From a checkpoint of a small transformer trained on Wikipedia: 6.96M parameters, no biases in attention or MLP.
MLP neurons of a small language model. Each row is named by its layer, matrix (gate and up: input weights) and neuron, and shows model dimensions 96-223. Each number is 500 + 25 x the weight over its row's rms, rounded and kept within 0 to 999. Numbers have three digits each. A neuron's up and down rows have the sign that makes its largest values positive.
After each neuron's rows, "fires after" lists the tokens most often just before its 100 highest values on Wikipedia text that the model never trained on.

L2.gate686:471522513509449495483514515491519485489494485498487485498485473494517480491457540486484493494489490457487468553498531459515502530502479498505500503507519468508472479540516544469538524517499560481558468523494457498475526500505477513487508493468479539488486489462482475490528496479523482482569472495474536541503514514507476456500471502506481491477462440521534493508517553484509549524460
L2.up686:519479509478485525502542482530495538459470509511494485521505516483519520525529534517498506507533485489503485486535465496548474503458470502511524516489504495540493511536507481508529493537522523439511473490521493495533494480537551528516521545484552490508487530500518499495507517459512497446515530488485461507493480489431522518502497537513471508491539478454498505508525511487494506523483
fires after: " a", "ed", "g", "en", " con", "d"

L2.gate430:498498489509468478484483531483491477504521459434537499512502472482552497513493497546508499476527512488470453494498518520475480545534491501500457465521504502503505504502525506455522527463496487520506469528534498465490540517514485494525517460473454514491479491489500517520529493527492507520503506469521516502504527498498545510501489522500486514546504520501487526482480447490534502463476
L2.up430:510521529555504494511449532479499497543499491540528432470514489499530448521495521520480454535472533532471489472467470500500523498483519482479469460509571515517471472506500492523526484490489474525458461495536509480499512505473521497526516494506458550495466468513489531501490503440512462541528512531515502519567524448440481499527504510514516489484485530525523498515517484453488488484475
fires after: " ", "-", " |", " the", " No"

L2.gate304:495507470498477503484483491450437488455493486451506499461534476489506481504499495480498459519497503492476509468509539475508500494527502508476521530495469455462451500453515470500499495493472458530513464499464530524544474509520488510493494497534490503491475518491486512532483516514467518491462557481509548497555465502476492542470540513490477478500482468531481445503518467532520519506477
L2.up304:500494474433526497495509513521471532511482469473483480510464473488499468558524523453486491503509487457464518474512487496524492470469527488520456499486472456472519469476478490503441527491468493477484513525495489532522471521538509556493516488503544524495519489484529458460525510472500533458484493520496508463538494514490522499525461507491521469513513497517514475560498497487478468535435
fires after: " |", "On", " ", "l"

L2.gate137:497478499503472488453471480499488482499482497482488494533513482500502450509457482524513542505514527471525495512523516527511497493495506515529514520546469489471508496527514489468484505543505509496504482514507479496490531495467474483537465500485504479463513558527471529548521486515524532490512490514484497482467529469525527558470512483497491466497496506539501504509485506521500483463523
L2.up137:473547482513468519523493528488454500522506549492466464538550439471487460558504494514486484512504488517504492453513503498494495504446555465519497469510479498513524518533484561503492524501522528510509462518516504474517489519532460492468494469488434463491488533472485496503474502465476523467507554514500519476497517529510510507495544469512449563513510487465490522454501506479484541504494
fires after: ".", " po", " O", " H", "N", "H"

L2.gate117:509548470500487488498435556452478479505451489516512513540525487504512474454460512490507496474490545514477529486541508504512492550445502489490554467483538504443503502512483499530491496511496511490460502504495497484487532472537504493512538479507474487500514502531503527508486491501503490484490530545498498539505522519544540527524489486493457505490500488472502494444543487540507551469495
L2.up117:493474470490464503544520502501502477524519476478555515505477477522507506479499512437482461527495481509445485495508472522537497538528535520522499496500488465484480531469495514509539516510478517511490514492516498502534469495455505494536497475523471576472489555521494546531500457473531496508496491512490501476519514503506504511497524553515516502509560563519480530531509510478483469497479
fires after: " ", " the", " |", ","

L2.gate183:483490524491471501494478567535488467482502485496472513493475445505504465502489500461507426507494504530508473505512513517546491531422467521506489497487478486479481512535455538535506509524455475545514510509484509483504503475503547500494532529537513505514476528506509476480507520468527484495501511450455507511503508483441493529478483513495485534512516475512521479503492508541504516506525
L2.up183:481510507512504514476483541489489507504482484515531531520489474485488496530530546470513489499448492449552471500471468524504504489505491499497520508473540546486498533494478539504470493504480516492474522482466448515511526499550487542461515499525504550489488502532491524510498488479500521525502449514503527513495489488515493489463512517481499549491454489466516512478464538516580509508542
fires after: " ", "in", "ar", "ur"

L2.gate372:534543501536521492508517529503485482476499492523497503493487468503514465453494515455505517435478494531535546515504508512530419513474514448506480510513476497515520482485482488507501519511512490510493470519518505459489540488485531470491515482459530509551478492540499471505512479503518476518508526488492509520516457476477481485529488493480500491470483463538505507481482501504508507526517
L2.up372:474488491443519512503483514524509490456516439500502477461507548558500513506462524475493479498507494507484460525463503480459490532508520487476508504536507478492532482470506509532487506490484468501461516468423449539487520506516516508544489469489503544476536469477501531491465465518493511479488483520473466489485503469489465512464493490465467466514486476508514445531530498543439502524539
fires after: " 1", " 8", " 5", " 9", " 4", " 23"

L2.gate77:473508508504518485491533501454506507529539460505491508489508480472497485528523514499543532500485498492467505499458491525514501494461531492493531477531517480471483482423488532442511493516492487533509483500531419544480494511483462485487526468505504523477476502561491520497510437510470530478518501498460478495503449512506524526472495499475496499503449483517532536484438486491490509501532
L2.up77:536519557467482504532511534506488477415479495476504488487477526506527491488488512525488487533524556497523508506482502537480509470491543508538479536506479520484462500513490533529444522461497492478473500507471504466486513486502495516490487491485505518516493484465518492522494524495491466449497531508491502466543508500466467476511504529490525443502508498549489531515507511474511472510526
fires after: ".", " c"

L2.gate171:480467493501502503516471525528499508534427498521475502489509535491501500514488522487522487527503521492480489483489544497493500487449482542529491504507505498489506482514496462486502490486475499493508493483506474517468496504495506514524477479444498501512514515523526493528516540485505492487543522495456495541526521470518472468507443514526522497547473493486523488503534505495479498458531
L2.up171:480529502468500514503492537509513494482495478490525523528486528477502497458500529474458533529514520484503458494475498524520537501469506508530517515471458431487535527474507507512554438477547507508466478509506507496532461483477489492518484497504499527498472505484523506429459516494550449542520466511545542472513483471471505476507497526482537504500514502491493508487483561520543492524539
fires after: "-"

L2.gate22:545474511534454497469513520507516484529464530513502535503497492491485522468520537503516514469554498548492499473464495500532503535526482499472537528506511503516539505532493496492533528508511512495520446518518533465459514478507514442466496495540516501531487506522507484530429490533541507505535510485546518503574492451481514478517478475465518462445469509513523490495466447496502508511501
L2.up22:538493516491499506471482536479525523458536514499484491506498543546514528491523480550513506484488491492499557495486520508552487510466506477507513502483518487483496486520483493528508470512558498489510543470502513490509536547552539511473516435486533503454528531529461481453534520483535483454534509486506504541500554529485493523529489499513533460504525515483509505455502489498474525496526
fires after: " ", " Mi", " M", " Sa", "j"

L2.gate292:503489527494474493525497495510491513502496496549476515511515473490493485534435456504513526521507542521502480474512512518497515509471516504498473532509540539518498509522472545463544530504483491506483514506445485490489508530477482503470505486517487477504501467521519497509483482514500479495488529498508482507495514533550495507544508532489487497504488466491455504466461491511535496540553
L2.up292:470492490524503509502501482478455482527499482497499524535477486491481469490503520459520545488484519500465513491493524479500469498502546515506524531478561461524470428504479524532450503495511508479432491461526465516476502474451502470518532527482531485487525496475493473540484505498520488480483528505454485495504519507464452506462520542468461517495469499496532463489504484462487477544484
fires after: "ic", "tic", " new", "ment", "ard"

L2.gate58:440501486499510479505481496520490486496480490494521467489481459525491503526521496513514468490485545458458556496531494499493507508515503492467523507506486515497519507508492504440511502540488467511518511500486464486462526529502467509483454508507494503469466504535436503515512475527498489514513507497433509517493513483489528514532483467557515507569499474489463475494499527479514506512475
L2.up58:521468479484508499502480478515537464473500502506496502493519458522481481494498477510561479498520559516488476516527496494522530500447465518453533560493470463479444522511476519461460514469548525522465511491544536504489456476516494507472445476543493498475508531495487520527521488502493517522521518496500501457498477503500460527488453580505473448487510461505536536491469472522479502502460
fires after: " continu", " follow", " end", " enter", " start"

L2.gate49:489523489503492484486504567507515504502497467523498508495513512504493508508533506505499483474497528480493523543486507535477431493517527520454483473498512512508529492513477534517519546528501470508557491523504501486491510500480487466445477506471439474492473462484491477512525510497514465553524510476539485512505520526458505469525488516499514495478462473543490520531467545500509483492477
L2.up49:538530488504474519495525474570483524488509497487521517529517491508478535526548505496508475501513479450508494521500497463481475486492481560464459514489470477493475488446499494499514469430529475505497486503492527541518473529494499479505521527507444491504506459470507548453525490498512510528496538528553487484485512515498480479464477507458463476477498528508488504539482486498495537500522
fires after: "mo", " In", " re", "ho", "ver"

L2.gate622:483482552459437471504496501545526469536491498468530494499475571507485476492523500452488491480519557512468473541452540532510474532497477515506458479505533524480524494484523502434541511499524451480498461489495520474494509493547514518540511528448461488524518499482513487518509502533504514489496457507508521511504480529486466501484471484531488507492482516479491504496445494478491460489522
L2.up622:539475502511497479487470525504533494490530514469470467445508524474499492594487464519505469467517506490460439506512540480492552503533496517520496454460496525497505467495488484526492487480476527483508531449476528470517501526496517513513485503482474536505524512501539486453471518529530489487480525483498478502472493529478484522530527523476497488547478490491495504518494468514524500463512
fires after: " ", " re"

L2.gate12:509470494507496466490503476457495503496521496482451557504538516472501500510503565455548509479487525476487501525471541507508446490465444522492525470471501453519533494499488508454497540499479508521495508501525550443487517489487481467507496489491463512488467510489486517498483479528503552474522490500557522521502557515481541535486514490530476475467465498522547458541510493522528552520479
L2.up12:543453488532456476530549493447503509489557446513487538489520500496506501537516507497470515471501498454483488499490490512480485484474526505479494502456461476527529480484529508536545498500485546466466485510490517490495490500496495518473517534483500518483497499471497540467521504520532503516503520535538544507482504513486529510459505524473464522494498507498505500515478524463520514481467
fires after: "===", "-", "==", "act"

L2.gate466:481486513520536493523511495458514493516534476538507517487539544443491514501518518482540580514480540527461490521537521499537471491529490490499505497488490508528544593513499517511535496513527483544518463468497524474538514521450496473505495505505499479493471516508511503487539526515491490452462529481469494505504539473509472502474479515517530522513507519472523436544471467517474479507524
L2.up466:481510423444490521515504514498512482501504530514497478505534497522523485481484517474536503504511464485476496482495489515562500499548472502466484483467458493537490450482514482499457485491566525454494538470479501509490513521502469467466529483482489472497541473519459495499512519467501507538486505509505463473509474533523524476472502451552483462492539491504509513517511500514508486504544
fires after: " United", " the", "on", " of", " S", "s"

L2.gate470:486525488506514482541502506502473472484502497528491471510475496488521526486504516489486509497530497534484517495465512526483510491452473499537484511520475507450544491467511464511466547530488487486480485502493515537554473476482496497490532479486533508514479494556522480474555510470467512513491526482467489498463494524519509497474511489527498479495518532455528487497491474551483482513475
L2.up470:546486511478521496503519422505538488534445521463529469538523496486478487527524456509468461499549516523518511488484505511479519523516534489526529531468502460518493524522520493505511502490496431512506481535516449523505471479483512469507466495517451497495493484506519532467497508486490491487477481507548480487482490538521479503537502492458510483487513502532508485485489515492506522491487
fires after: " the", ",", " Vi", "|", "C"

L2.gate439:458515494488500526470516530511512488520522534500506505544463508484532534502474508481526477527571491514477497474510524449538511514465504505496544548510489462504521469505490496515476525550453476495503497473517470517518526491474494515431492478493499466524477500511482472516472530533553498549469501460482492479500534469501544494488542526507539494515534487472475460481495433499534521516498
L2.up439:482492480476502522492494486482480498534478510556511470521512542493492507505490503505517467525477472512506495496532535450481494483486502454568523522507519496519543478440474518584524513501495495497473488455465508507514499546435490530476487529490503501504507513449496448479486526441510507479520561482502446514512476496482496515492506503548535556494514483513477501501538499517522527523501
fires after: " as", " ", " As", " not"

L2.gate500:481546519482466495491508542519504501517518520488519512520507484443497504518501493436488569460515508552497499479471509492473485507454503456469506507495511505545518501468494470519509502515509483519500522511478542507493481529493491511491506484500536497475492500505543458514525482530519484491545505516481472470507491467510497466459462495525534509501499488531468538509484487498508504532528
L2.up500:495495482487477478509491520512501492496524476515481521538492468477503496515493468480512455510478485510457502522548476489530521523457492491481511512511507508500474512535522575513494476489435476497495507586512507501488506486481538477461503498491531515534463517519471506470459486512484480475477493483426461457478492517520459467490506517467503471528506470498499520492526510471501455508435
fires after: "–", ".", ":", " Mar"

L2.gate225:490521454548497468455534513502535514487507480510475527504496508484565472511510507505503455493506489471496459491510539460511496487439473524520484504479510486539476536534491515510499510507444510524495495525513548523511485502509489511493554520475477470529510495474535487530545460517542510464501510496481508498503475471514528524494526492463497517498503497488472487464467486530534505488511
L2.up225:494470528478512524536476550488530510482539507504512503479520468487499462449510536471537562479516470515517534510521490498530516522454539494517529456506535503467528475512460463488524513503517519479492492484512466491491523513543529519464504491538512496533521482532479495525519504507488505542489476498491510492551507510503549531501505498521485533519513489466510507494510522497463452469492
fires after: " ", " In"

L2.gate97:512498494533521520483504540488517468492515527525506519499502518474511531485492512535516509467509544524499496531495529513556527499516528537491500476527522486516501537546495515511495513516502524563521449506510505504515493498491510487566465509498463547520498526481519471473490530478462477436466463485478498501534480467488489540449479477516501495513504529468480464502487436550511522487520
L2.up97:555488521529449512521494487488500520424480488514478472500506530494524508485431467521497515526465517517497499518502539486497520547484508486526463493497475486501510535503504514486518541510507484536516520521493517478514526483448518436513508506533478514484550507440478521498530519511483480479489529518506476448505550546505527544486509492511477502494489518486509484490497497525505536546476
fires after: "s", "ver", "house", "-", "("

L2.gate641:499526475489450489514477540494487502470509487484502508511505487495528481480500500451486490545519488489548524497465564530540473475489486503478526521512500493497508512494541501474468510480481481486493486488526465482456531508514497496490544519506469518475535502509463507485517517507460517509501457490534552493491497506513448478468496491503505504487456515526511497515500463499483511519469
L2.up641:495497512520509477516544530513505551505485480461535514509516538515521500488538448496545515501573516442485485495516534517490509506500466527511520545470486464549509536487508472454529489511480532479555457506470543483487503524513529522502504524471531534479528469555507514510462473513481512489515446464508474520517552500497492495500512493547519457506523509495450537507507481477524456526507
fires after: " B", " re", "a", " |", " Po", "pa"

L2.gate90:475487476477473510496505521484487471528518480453482491548504483500553503467485468465486483473501531535492503530444557505484503500455498531492545508505513503479501501512462528486519498486512527481485484522500518484507469435478484483498451479514539526446498556509535486497499497519514497496507494490491486466480509484497485466500458508470523483493483509486480502445455501474518485503480
L2.up90:491474498507471506504489476479510471515521517464502569539509511428493451525487492443471492463474466504494513526491519494495503484492514544497503474478534491528485502496541576461481511492487544498479529527548473486522475482513497522548461502523512525523479493507523439511465498483486484456475492469526506469437525511508512519484519535510508504519509552501492536514467483493492537540523
fires after: "-", "il", " pro", "d", "fin"

L2.gate319:509456493480489486476500486509503512473512462442516453488463524505499505467529474482525526456507520478496489493522538517499475504499457468462528511479502474518531510492560495476511539517473501451575513515506505495528498526498457511461556495461537518519458458499529511507501508503504528483485478479540497495466480478484519474465489496524471538518504519469482497509492474527505441507522
L2.up319:490471503498494505491482501500499543484477521520516499522485509497517500475488487459485489542541503511511468491485489472486515493478479527528494550507546536513498470511488463531462516499487485503536487496465536510473492469535531529486508509509539502510511490497525525547533514521498559484522527496461487524527488527471478531473499489517424486536524471571529500533533506507503515553518
fires after: " 18", " 19", "–20", "–1", ","

L2.gate103:526535443469497502515488504520541476479495511482489485518497485502523454481488495475479517518471520539494501513482503486520513442486504533457518526480549439512497497525522521493492493496489509482513507491516506465445509541456483503478505478534527513517530493527497489501493553508462513482523551445487528505483507513504524484533476467486525519559507455511480510540540469502496497477477
L2.up103:478498491471515481481539484499539470499517478508537485490497497495481525529489498520483497494512522479478507481559521469507430520506460502493515514490487504509469461501498492532521527508454457470551497508495496529470506534515544486496504522496462478485498508471474477544454509540499503490512513470520503530477490494482492445510509504481529505520467475478472488541571477471522480541504
fires after: " 19", " (19", "–19", "19"

L2.gate148:505513493527551483501467533497487491496482534500467425489503513460532519531510479493541459469490490476516533453511519533498483513466489481481513501495477508491492488507478512509502519482530514495522519508506525480527509499507490458519517430510537487516506551536499500455474511517527504512510528512482512513527537534534515494515474484473492516519508493501533504459501488495529466460459
L2.up148:486467508499482492550520530484513473509534524493523473555499522475511477486505483513479490542477462500493482462502518497489476511516512531486544458509468475461486521519497527522513505572516500508524473451483506486521490490449498483470462499504509499484538509457464505537455523521532518495530527476504476497517504481449514505515529511528493525512523505524468544497495499480479515545463
fires after: " m", " H", " M", " h", " K", " G"

L2.gate597:482522506503477469499432512513502497511498507534526525488514496499504485476477493520486475545474447482505525521483476490515513485517509493489467478518516520505523453470488523539546503526510488554510499514458530460484505511522456520497522492484489482506491535535468537519482505547492488514486548469521476525536493508510510455516545472458509519532481535470513507499508470507511519502477
L2.up597:488470489496519512515502523515432482502440507494499451516500470492493494516524518510525497511499521500466509494539490495532499510506503508477517480485511512513506477538494551490476542477492534497552504480550488515515481505479531467503489508495565449494523544475483505502460464485477545545447535502499519481504527522517524503488500512549537454513517494458497515524559516529530471490482
fires after: " |", ",", " the", " of", ";", "."

L2.gate153:477529457489539491461494462510528494504482462455494491478499511493512480499502485510505540517507467464492555442510514500502488478519491509493537486551528534506512510488549511464500523490496481497500449479496559512480481521512471498449497472489523480568470480538499473495503491518496486494533498492519501515480534523469505497519495480488461466477514515502550492478479458467541480532481
L2.up153:530504477494524520490552490485463518512444480538490463475497505483470513519481491479503495477499497482490506499518475450517511487523509492499522492509532514517531454529463506536479536452492482511511503495501475507522484550509486488461493505504466527494472491520473486500521527486514530531508557500500506474505516538504475505496521484511507518483475425485520460513520498511454467452485
fires after: " 1", " 3", " 10", " 2", " 4"

L2.gate247:473540528515499493519485514508499522462493488463511495480484501489521485491512519527458513505491505512489488528444471497529512548469455479520474494475468526477497507478535526475461535478526504467473504498507483489461452484506467536532504478514502490485492500480529477563491500514499541534486531468505497525506540491495489527461473523488422502526508492498513546493486471504505506526489
L2.up247:512525494491491555482515470497528483529484511473575550548532489535484477491498471519473538523484473453522502491517463489509456526505511462503488520514468500526478486489511523497520532512528502514510489517515507495508511549469518467472498508476454504498449501454517509466527467526528507541496473503565489460531495482491523512488506507523515472435513542516465531497431463490525478470503
fires after: " and", " was", " were", ",", " is"